config.yaml
num_hidden_layers: 8
hidden_size: 192
num_attention_heads: 3
num_key_value_heads: 3
head_dim: 64
intermediate_size: 768
vocab_size: 1024
hidden_act: "tanh_gelu"
norm: "layernorm"
norm_place: "pre"
norm_eps: 1e-05
positions: "learned"
qk_norm: false
attn_scale: 0.125
bias: "all"
tie_word_embeddings: true
parallel_block: false
init: "uniform"
init_std_qkv: 0.0361
init_std_o: 0.0
init_std_up: 0.0361
init_std_down: 0.0
optimizer: "muon_variant"
learning_rate: 0.0068
lr_mult_o: 1.5
lr_head: 0.00496
max_grad_norm: 2.0
warmup_steps: 200
schedule: "cos"
final_lr_fraction: 0.0
batch_tokens: 16384
max_seq_len: 2048
doc_mask: true
train_tokens: 90410000
max_steps: 5519
dataset: "wikipedia_en"
MLP neurons of a small language model. Each row is named by its layer, matrix (up: input weights) and neuron, and shows model dimensions 32-159. Each number is 128 + 24 x the weight over its row's rms, rounded and kept within 0 to 255.
Before each neuron's rows, "fires on" lists the tokens most often at its 100 highest values on Wikipedia text that the model never trained on.

fires on: "est", " Is", " his", " a", "hen"
L2.up330 [116 144 133  58 148 135 133 151 118  78 140 153 115 149 157  94 119 163 105 136 148 129 110 118  91 120 126  78 143  92 105 141  99 134 160 127 116 122 174 111 147 115 128 144 172 146 137 114 106 148 179 130 118 120 113 113 117 120 133 137 103 105 135 111  93 130 141 143 117 156 113 119  68 120 131 104 186 122 125 199 139 133 117 152 163 125 153 154 117 151 130 105 144  78 120 108 123 107 162 108  91 142 161  92 151  81 124  98 103 122 121 120 128 142 147 128  95 130 143 112 127 109 132 151 159 112 121  98]

fires on: " pr", " com", "ult", " im", " act", " Com"
L2.up7 [136 153 150 117  97 169  66 127 135 159 124 141 111 140 136 170 141 120  62 153 140 164 137 130 115  90 107 129 110 124 135  98 151  91 139 153 108 135 149 109 129 135 150 110 147 166 162 110 131 132 157 138 166 122 168 156 120 132 125 131 141 158 152 153  89 115 154 109  70 135 112 131  87 135 138 163 178 106 128  96 123 105 143 107  78  91 106 131 121  92 150 127 116 136 119 138 131 104 150 132 157 127 148 125 109 120  96 141 123 151 106 152 136 140 108 147 147 113  78 126 105 124  95 129 106 155 133 117]

fires on: " con", " ad", "ican", " bec", " Count"
L2.up153 [158 139 110  84 104 119 126  75 104 214 138 109 124 131 112 112 156 112 153 118 125 145 151 136 129 147 101 141 148 112 148 112 113 114 146  93 171 109 129 119 141 110  98 132 139 114 181 147 151 120 113 138  77 154 116 129 134 150 144 125 143 117 144 118 146 129 209 101 127 117 140 137 151 151 133 120 114 104 117 122 105  90 119 111 111 145 121 118 147 140  75 112 129 100 159 151 117  99 111 113 128 111 137 142 167 132 175 111 126 164  98 113 143 139 143 127  97 102  99 124 116 115 143  95 103 119 163 157]

fires on: "ons", " stud", "ubl", " Q", "als"
L2.up119 [155 129 106 138 153 162 155 173 114 128 139 106 146 175 146 157  77 102 140 178 142 136 173 131 143  96  75  99 141 120 169  86 144 125 126 157 152 126 132 111 136 145 129 122 135 135 130  79  96 140 122 152 114 123  92  76 125 126 128 145 114 130  96 103 136 142 113 109 101  94 130 142 140 110  93 127  86 136 110 139 128 154 158  82 144 129  85 140 150 107 106 119 143  80 113 160 130 122 112 160 137 146 150 101 109 138  71 113  77 102 151 176 125 138  91 118 146 134 141 146 103 117  98 123 114 130 156 130]

fires on: "il", "le"
L2.up324 [149 156 126 145 147 144 165 116 115  98 158 146 101 103 154 140 123 128 141 156 170  94 110 145  92 147 157 131 105 100  88 172 117  86 177 121 140 111 167 155  94 127 109  98 112  91 186 146  76 157 144 113 140 159 118 130 185 145 185 126 122 128 100 134 145 142 122 109 109 106 170 112 122  89 136 111 177 105 128 137 107 165  93 109 154 138 114 174 113 143 118 120 109 138  99 138 101 167 107 106 130 137 147 148 156 147 164 160  95 158 139  87 140 135 100 101 132 132 113 112 124 172  91 156 127 102 112 153]

fires on: "ol", "est", "ous", "re", "ou"
L2.up157 [144 135 137 156 148 137 183 129 103 144 128 112 121 124 149 116 109 160 134 118 118  91 130 115  89 102 126 139  98 142 146 157 123 127 129 145 128 132 136 155 143 191 110 164 129 165 114 117 118 147 139 140 148 177 105 129  71 126 117 100 109 129 143  81 139 110 128 107 104 143 105 145 105 142 136 134 101 123 109  95 102 101 133 157 137 142 140 159 106 104 130 132 113  78 146 125 102 128 119 131 111 141 141 109  90  97 144 155 178 108 128 161 118 121 158 186  87  86 110 142 140 122 122 151 111 128  86 139]

fires on: "eat", " al", " rele", " rec", "bum", " sc"
L2.up305 [137 100 157 129 130 165  92 154 158 107 105 117 129 102 138 108 133 166 126 140 162 147 146 125 142 113 150  95 168 133 133 110 102 195 135 126 112 108 134  97  91 104 107 159 159  67 159 152 121 131 121 119 166 150 111 161 147 139 103 138 162 118 120 124  76 133 143 124 151 115 146 122 118 154 147 156 131  85 152 123 149 146 122 170 125 112 184 110 102 147 158 152 157 115 134 155 124  95 163 111 102 150 151 134 132 111 103  96 101 119 132 118 120 115  80  55 130 130 111 134 157 111 120 166 116 106 144  94]

fires on: " b", " col", " found", " bu", " are", " Col"
L2.up620 [ 99 134 144 117 127 119 101  96 126 129 114 126 152 102 146 141 137 135 136 155 124  96 158 113 145 126 156 137 110  89 137  97 147 123 131 129 132 183  90 149  83 159 153  70  83 152 107 125 107 129 127  97 124 137  99 124 152 163 136 119 100 183 126 182 153 173 123 133 109 137 106 124 148  93 109 139 136 148  55 145 122 147 151 111 134 149  92 151 130 125 108 141  88 150 122 110 134 155 132 109 126 141 147 122 170 143 141 137 144 102 119 104 165 142 109  99 169  99  89 163 111 140 109 117  85 114 154 143]